MLP neurons of a small language model. Each row is named by its layer, matrix (gate and up: input weights) and neuron, and shows model dimensions 128-255. Each number is 128 + 24 x the weight over its row's rms, rounded and kept within 0 to 255. Numbers have three digits each. A neuron's up and down rows have the sign that makes its largest values positive.
A block is one neuron, or neurons of one layer that tend to fire together. After each block is what it responds to, as a language model described it from the Wikipedia text at the highest values.

L10.gate84:103110106106146075115092166164113104136159122113106106098116156106143137139160130124113116131131139132103125096109099104117117134123135153146095129148136126127146140153127113114140116165112106116142091107150128105150097126121185159081125114092130113129100117113099106163134126119129145122117116114119146135113128077087062142128131119090151124077164147152146138113170120101144140167127
L10.up84:154097089123155118111129190162119125163125097120146151089107120102145168086153120124099095137100095128167107155147116116116127167149136106114161171146163090117161132112144178141117153111095110135175080133134112102096146131107124133100101152183151141110147072106126123128089096153115166107124175141150130114078092156110144109138156137141149164111115152139120167091150125112119177133130
L10.gate95:146078088131150119131080150126091126131136131108152169157106115071126086086131140068179100115103125137157091120152099135106142149068106136139097086110151142119138105120123154122168115138092150132132100163146117107151092149103095153161130147126118128126126110145183108138097116133153088151145135112092128137132135123135103117080164143106136132134132163135126178118171136111121145138100
L10.up95:131119076137153135117120174180091147146134116111159131147122106162167118065141113103141126092105148082160157146113143090132144106120138125117113175126167166140159137103135123171124122151107125132135117141166125120102137134102123183121143111088097131134168121132161115111124139130145130082138151106103154101137093141120140100135120131106083135111123111143134133105113133073149110092111
L10.gate255:159110119149110130153154113114097113156169118140102107121103117104131136095101113141101080139129146099108115104119157097119118149098150145154124107097130129105122131083149111094140131151117125123151095100124099116166075140096131098124151166125156152113115099132191138127100124148089101119130155132132133128156135152117103172100120091158123106138113148141137158103129133084122097132145
L10.up255:127129141123124107131167131127150081112122097124129153143144147092139111134140104123148119127157098104150129126105085121143110108129163153099139083088124131092126154154126135116138148133144084150115123119118135152152135105084105105126154112123116162167177155141154151136107137101138171109133170154167100158133096109097123150148149119085122161152144139111115141083130158091151138109107
L10.gate460:144096103130178162104161156151120133139103134093134138124119164123100126153107122122155142115100133151095099111087082156132138137130108125109108136098105149141120110077122136157148090156140096105121111127122131102165101150101108171127169151134068137160172103128124099131145107156091140120136103098134162137145167109143117140117137132103139101122139126153088126113154113093096159150081
L10.up460:125080129136093130144142110125108094088136117079134130143163122106161141136115157132119130113124104158106109108089095147114122136137119118131098130123150125153131160108107062096116122132134157075108083075090123106101110114087166083110153172106133153116159129126112147130145121096085117107112120160091111097130114127075141160155180114140114060114189088129092121154114099090120120096115
Mostly the period after a short abbreviation or initial, as in c. 1500, No. 75, U.S.; also the second piece of a split word, as in K-en-ny, m-ain-tained.

L7.gate196:141135121093116139108146116142092160171125134119137151158180128132109182174118132177170124094165124137087105119114134153108111159086117143121102105104121106095118160134152119092127135106120101139106149162145119147108125123142138180155142087166134146101111135152150138103140113086104133126104124133170103113176087132153110126123154105112103143139152119156090158156125109119141119153104
L7.up196:116093143091149122174145120158094094117167188112133153117113138132115089136105159130131148112139134102144140131153133104121107108116121055143106139102110073142121134107121141119180118145170123097115146108166118166188146132172118139132101152092089091109154126116129143145189138123132169105124137135088168105134121099106092143117129133141105084140146120135152150157138119103079141172126
L7.gate252:109116154146112113122120129106114136167139097097159109132128125112116113105129112143126132106094093157094082098124139085149133115114088104160124108100117120116123130148141119175140123132138147116108084085164112104160093122145145123117132126135089194190140155158111158138101079106138124088168113114136135158129118121124139137107081088160162110120126100096095121112095089130118104116111
L7.up252:093138116133085140078132140117170118148141116132145102117163092136167092130158110150139145109149128130158133138114144097124114121115135139138164144139101086137137091122130137172120099117198124128129159156185127090115141110114118133105102156169136138134164173108169152100115124134156090148153115125119141109123111130149131168139159201128096102131081092110107127163138141155154122093122
L7.gate339:113113128156123117117108110115138134165118139129095142115066114094151147095101145152130095076108135134133120132141153121162181179106092109156117137131114151096147076132124104129137145140109125124123153093129144091116136159134139155137122096120101126140141154159124122103105119100158093113139128114121134153114147106106167140138087125164155119096117135140121084122129136084125130110178
L7.up339:141146115093151155111123185106101197107151094086171101105135143117109088070101099175112136120132117156128098126102159120125148117086143110120143123087105115151135106117127156114172136119137127136077138172135151133144120163114134177147141120138105131084140078146119159133160108121105115149136150114178129147097168155136169088150103133100155138152129153156137145145167116138109137124163
L7.gate488:150133141142089175139131085114167146137097160124134121165118112123114108147116133092151174096150105125152119150095149140099114135131091129123129180132096140119111107121143118159136123140169118126110152097122158141157100112160163164107133119107146135148142123130133105111131101074099105166113083150122110163170113127154106079105097084162125102118188139136103140105136094161131201133138
L7.up488:102160109133108164163125176109100065106121147136121125087162090137158149120109173163116113158119117112108123157099176118107121120119100090170157114131129113109143141148127172144135095109098117092143136123172138135127155136083099110144090112116119133130123119135102097100155114131158114106118124135153121130121177141131113147120136132127097071156149132112099136081091097144124098166119
L7.gate592:149144128098174104091145113082144122141120139137129098113163101130094141136146103123138145119098097128136156101137084148130099092107102139146125151135122177113143161146167170153134102139144135154108127101144113149132120105165110117083105123091167137121114091129128142134175102126119166120127113112094162120144079088146150107118111087091153128128161106158106115131142149130143121154157
L7.up592:118140141182119147134162160129152139126119137126105125106108126120112135159125158135140169081143144085142113135134137124091113110171208137154098126117148132161141085124174137142151139151129147153100159115104149152129090117119135116114134110168104130185106128097083112120081144083154096095098124102128077094144097157130161111153148107125118083110148160155130151091184117143108151115158
L7.gate695:132115102100138110169120131110108117148193135086134156134113168145143175138081139119107131117097118121164091113127142130142118139105145103159157098139178134125159151151160087166133120113168139152147145125150165125145095111138158119114111134119125085155116136155153139105124137138118180152167123121149077108171132125128096133147122117148123115152093123104156089095110047165092134154112
L7.up695:157150179099164131166135136112123134168104111164124118136107101106124137102138119136172120144159139127089120166145143092150146123138114114119157144139112140146155134104109156110161148063089146156118187160136155116147156116106145101077144131133160082154151121139127164138109161117110148137113180121132120141155131131110115115174131122113090173092087152129178127137107149123122141088093
L7.gate804:121121155127118136124120127151103093094153174140146092148143128142167111130152173150176152165105125110123129138095162157178107103151173091123122129116108124140125168146114139099159104171086089165084125126098144184142112140124108130138124171116128116114174131148104140143141099113116117116148064146114142087162150131157108145153147112092090141115136122123138153120095110139112104167138
L7.up804:141129158107143136115083121101168124139115149107106130111097100120123096143126129176123148166132130157111135093125125133157105126153137146101140129116105149105094125084126148121109136116124148139122149135113162088159154157086102152112074100147146112132149105122144125142147135124127114173079143133155158114175071119156108122149103128101149174081096112131157149129122113149141124149159
L7.gate814:138121124126128157132133107091086099087125206088096121157151132131145168119146152124112086098132108185137123154166137134119095081105144151140117136163129100182155135115155122122130100116192104133134125142164127116124106144164094101125159123136145122100114108142128143162145165096113111102131084141154146113189155122127086136128117131138150151118161122115139107157099137095103110170119
L7.up814:118142159146122153116143100162145101079121150164094137147065115154147109115142125144134127160133141139119116163092164117189123101096088099122129103162159130118118088134109148120145152147131176104124160128116138132088120111138103104116123071149134135110156151124097152110098138105122112153059124107092129099125137147131168138167104140129124119113114103115118122144132164119140151128138
Second piece of a word split into fragments, strongest on "ew" in New York or New Zealand, also effects, described, Coulomb.

L8.gate34:103102151126115092111140095126113145159126107114143113159148147109105165168087124121131167123114150120091084101131138118098145122132163125140142076058127101120114133147173160103146144132091163105066112095158157099158088135168150142091107121135082160121126143124107106122068140106096155130107112133136140139140157089139118122141109122151176096100102093096131156126143098148121117141144
L8.up34:134102095128169115098120132146110152090128156139134104160136128111121166094140143141118117114116177161150117091112125071121096098146126074137186136082131111110074109097174152158123155124113171125119139170129156101115127144096152154128128090128151105170162137093160101063107116121156107129090158121112106143128149113147136130172152116109099133149101120149080107105127166097110144124115
L8.gate381:163164101137106182141138155187160176177121140129120115082094121097139130145120135166136106151083123134146102149125168128116155147122157175102134108117159169145136115086150087096137141131123128092118095118119147185117086104120167144119123110104100121139156145131127136109153136116145111096163138115139128129160118092164121087127145135123112110089118128174126116075126088161140134132148
L8.up381:125092135122124082097120103120101131116143138104102159143178112129159152089126113156154102102135143158090115171126159104058132098135100134144148087137111120092135110112155179103162124118132168076127131170124138130141136145112129151145158177124099111150172153104120160148151122095095119120148095104109104094136132103150145130129092135121149142115102116132147124132083158090098148098117
Periods after a capital initial inside names, especially middle initials like Joseph P. Bradley or Henry S. Dennison, plus U.S.; weaker on word-piece continuations after one capital (Dav-id, L-os, K-ids).

L8.gate173:140105107112115099107121128180154128171148139092156108149127134106131155162127109112113118093128105104116144106115088097180163126113127129135087093095144092135091114134140142174082106123086096106123103105089146127160128127119164116164092130141153113103105138157128117111109113143104122099129119155101149135121176152176118128141111149096095093130140131123127134089162158113091134132133
L8.up173:135135152093149176147123097139111092106147137087161138103111139177097115167144088111161093136109104107137127095119142181112151114134099149097152110158114134144121075103086140168166122110153158086169099152100151126147105147118143133149107090144129137112104136091091147130129111157128161126117087147147159135102154155152129127093125113116106105093136182157127123110139115115129082087143
L8.gate479:138118141134131144078103124112120145142094113131122105110127137093123152101133086142154106095109083128124150140152121125144135136141134130167123122154174122142107154168163127159153128136158124094141098098120171130168091109095129128135101114100112133083092110124107125121112095158160103122129157173114095098137151087103096109109160093143186087151154114139113116133155141118139171086142
L8.up479:136119136136118079091071156145120165123106145119150128122154124124089113124133120083137101082111175096125182135097142148134129106099134169091111104099138098115135123134149119133170088169132110134117131125116194107163112138118133153122121151137117133115108125072117105135107133130152110161128134171110168136110105109154130131084102172093117102099146105130134154168111129093122100169132
Mostly the s after an apostrophe in possessives (President's, MGM's, month's), and also mid-word fragments such as Chr-ist, C-al-ifornia, it-s.

L8.gate579:104141149081100140136142086137109130119160130118117136110149112103121135100151105129185146151108103126154084114173101130133060118164116146163116149113095114162146100122105088151135177128098155176098111143140121142143084101097126149151166084108116139117152147147143120102107084135132120090139136127140167097115128093096116105112120137126106094139173111187086135114134124136148137120115
L8.up579:189133135117167155136104075153179128159113160129132142098118096129152128107115094110124099106116074109150120128146144117072142159146130114133120129122100119101110114140105120131122168109092114112112169145105087142134133126170084166093144105141099133171116084144120158102149143157156147096153134175127127125129156152117138156145108122128118127093115147141093134145141145144156125140139
L8.gate788:135142101147114100105115135131114106152148127106152091137085112110104161110130104119141141151103135150167093092145134115111122159103141080079093153077140153116163091146131119148151148181079169158103115132128135127155131126134127181109143103133122146136145121124175122176164122156100116124158129082132125122148152125115139154113141104187086126104142140120117158115153113106104090127153
L8.up788:112162149126133129103100109092143103155124123102108139107142117112145167149098101165075129158133113158169107140089125159133104114106139099174101121104125102138157126132151149130122125149141137106159162119154126127133088111139145151106103131102099157143129134137144105103157123144106127117145142116154110113143127109106102147099124124138098084101130147173189147103132111128146120090091
Short inner pieces of words split into several tokens, such as ain in Entertainment, ou in announced and pronounces, d in London.

L7.gate19:120115105071101078113129151183153099136149090108086130111126168155134162104148167078150138162141123127097145118099092116179117109132125094131130158124096092121092141143114134117118122153129100133141134145084079178091107103151153067084107144108113143134100179087115095136133141107114116148114127119103102111118111129134138151125165129114141145126119128142155125107157145124124109104134
L7.up19:108118106137091158108107141113106123135170152172108137122148169122117141164169131071142128087100164120126119153119072127105115115140079142107098119143106130144144132137139134123099138109135102091141136112085167137156175101146117106115133099118168156112101123161169112167098146133158137179101149122101108129066119129129110089101137122162159133114107153092130147101113125122153125113137
L7.gate247:150125103143117130117147166099137147106164104106163141124119141111152158155080111126170114113126166129102110176130110087153096134131122099145117122135093153160120111169146133117136175118087124189143167116127139148170099136158116147103158133086123164108108098114080147118122140111127153115172127150149156132102114140085128118109140144134154131116118125151075136131134172148139157088147
L7.up247:116090127086103122142140145158151078105070139120126161159137124171101110149119100085154175122096133095195126107131118144122162089147078155177142117170122156152139154136123144133091145141115123165099161128159124094143102122127110168087123159114152178099146118117148122116110078115122134126110107142119112143160115168096107084122130111150124157150129095191137120150110166131151108096100
L7.gate291:102138144067110144122124131100123110163113173098101118147101110160127099137182148116109166136127145158111141107107136148118127082119164089129109157118078086119156125091120168165159147120142154100087136069122183097125159170127154125143111119168107131127144145144146150088136137123148146113119119099150106125163155119150100136150096158127179133147121124099104148132109143082095157149124
L7.up291:098074105189076148135141078140139160083107137130116112121142136133124115133148111129139161080162099156144127095129130161143161115121156072133118135082123133104129109091169127093120070121136101139095120151085160145131117125158087100072101143167093146157102159125142118087113149095145106110103089070140156087127155136145127102167138117131120143102154121144109134162084146147109087137122
L7.gate308:128113161097124119153156118122134161150184130106117146157117119141109141134160122136144127074094116086139105107156111114096135144148134178104118109107095133117129162117105137105161129080131127137134115113150152106177111135119101122134128089133169131113132117153140112166153147154121087157113139133130115135122165141115095127150092112104143094156203103142125150090158109099138077150140
L7.up308:138088108117135106119085127130150143107119151145165170082123117071133146096123146164164094124090123087148128144145112112097091154142144099168160143137158109178110123110126155108119094119147117138136141098130108105147116122105141088123146106137108116105108100162147140101118125123115124131140161137153147137149147121169147094091168108105104129091100134098148129199174082113132093119164
L7.gate367:076103097115094156104139133114088109106188126149106175097129118114108105115101124092157098134133127121112106102109081163128110133137123115097112157126093107143127131093088127142150096162079102124096109126154129148137123139103161114128108109137089161121080154169119127133112122117166107150149125120100118124154114091138127143132121072116120148125170138157125099109101163107064139083128
L7.up367:126094146144118130147152125157154147106134113145133139085134164147092088082148111103152112148144123131105109149115138126159120113157135151141169072120136119160100116165175152116144123105136152133128122157136154100124182149137138144135108157095113165104119161174141112144146110107092114118080145116124089141132117157115131159160124124107117083122122160108153141107110149114168151160156
L7.gate515:162120091136141142187126145145126169131110158159101147124111116118108127099097180131121156108123111118130095103108133156111114143149092120076122135135105141116140156164098080126102151090113097099090160136146123100140150097138139124142151135096161111109151132089150161125157130128107138126115158117152078114152142159113116144171150098142108088115129098167110161106108148139148152143132
L7.up515:124104080138087161134088116142107085160111125088126104143121115149115153165118111106134115124123168112073112154108147149120112123093125150140182125081116143068143095124111119142146134153163127137141082116145129079147125093170184105139134140118133174142078106089122124124154142134132128106138159148141122146133131154119141137112147115159131114148181094143168097149105146153100169107126
L7.gate628:107105126175130101136107143112144161131144120081139126158142155163136157159172136147172118089153152114139103071114123106107119156102106152180108097148108136131122161104170104138117120110094121100112103130154111086116113095113106144116150127127133090127177133140164109174108144111163167131140123134123121107138113137085147105126075150130074128146122116119132118140124098103092107093100
L7.up628:129169125132135123095159122133098161128093095097136129159172067120115128151127150128153112154102101115107105150145130132163117148112159141115162144116142091127141127128141107163141153097067143131170133160104141148133164105097128162145143161108123160127125123146088154130158138138145110168120115108117083138128153110140127157180145114142129122101066105149146148127125078109139132117148
L7.gate823:143146141106151125129073107115158115138173119123113117144162143126094096127121139071150101115071142175165120136074107106156082128133112143118093123098163145119127113075135124162088117138105120141130104102123107104110156088113105127136113127134150143114110153107138099157091152101162102110149122141122110146124131129118091139137123137139100168122106095128128130078150143131065141132146
L7.up823:125142108138106140153120099128156110124155161105160116103124118148133104162133153113115148193098131131147124152092101145169105149098160103102098136095127118123110137126147137164183156128128108099135109147144090155148152084151144100142077134147113117173132095147116136133159090160103094168129136099158151134143131136133158115088103112115109104128099131132101133102134077123146113142157
Short word-final pieces completing a word, mostly possessive or contraction s after an apostrophe (Panasonic's, it's), also Mc prefixes, -ed, -her.

L10.gate432:105112110137112133122165110098093130135121145097094103158136152119114179142135104173146125085116092114072150143100142178111155112121082104178130115084150123156137076112099082150131113124093119158101115116107151108130100137148144127131073107169104103117160150101124113144119136114098116120147113169153165083129133101139087138124153107129151139120160104095110120124156087141107152114093
L10.up432:116123166135181175142179155184106160140106144160113101141134104109148118177122130111106094124134172140120111112138102157105157118178128126125096148137135153173157158129107147096114144136132071126121142170151134101166105134140175085137157140101094123134141159110105108099114166135121124137122133114093157128159124095111129145121135157125099139123118147100140098070158148152140153161096
L10.gate497:165113119144079124135079130117129100186140098107144167152153162156114156117114140131154105130122137094151111115099111122137130122112132146162115134116150134135150115156142153137099128138152118121153098122126127117125146164124147150135106155118116107088142158113085134149117117155108132147130120100108134136137071165126168116120138186134117068115149113139088154108112129139122110103127
L10.up497:107102121102112112138110135091094143175111150134144129159126110105103118141149116133166131129089155119179146104138123157128163159115154124133181140080098073154149118132122152106105138157152129125100131115123162175127116156153134127148108147118146143079143121126109123136092091133162147149138112070088102121143117091125144152164163153158140111127093169143112127118118158126123127152121
L10.gate507:088093129139144089107148099167133117148108108065105138154132131138150120137160151088100121149144136134147128123121110124180113131131129106101159146123117159144149173115136138135129124129140136139129060101186171117165153106159175122108137113127161114095122132142144138154112124152109160122172126100134158124133098097096144142108147104123100167141120116128184147136146102115123144139111
L10.up507:109149117115134163107146133162182148115093097113145146149189083117129117121114097118152118135079129167139116148135124167114143118108089135128152127115159136120155123130137135137071117106136080117109114153126191123131122098137145155110142152083151102135100136129139174112160147113114090117116095109142067141148106144150115124141144140106181089151132111159106138108138126093116107116142
L10.gate723:119156133145143113136119119145152136148147147137129184068125149146153107110100160113148103101149115116114116090101121115079145095123172107116151111111131073113121116150084120127098148163121105089145149131120115157108127101152153103159117106173131104113110144104161129087120078139159112135098121128114130119132111112145099094120155157105167121117098133098068135138140165124169127102133
L10.up723:124130133126147151153149122161082083143137150116148179126100107097092130117124159115109124141140139124121157091151115136111119140091123143152139152094180108155159116209098136128121124152121114139099158150117123155160105116149173136127134143161133108157167139114132104116109083165137118090126108123082093141117131102092107079160130138110162140182122128091133124127146138174114124107111
Final word pieces completing a word, mostly possessive 's and "its" (world's, its president) and -al in medical, legal, educational.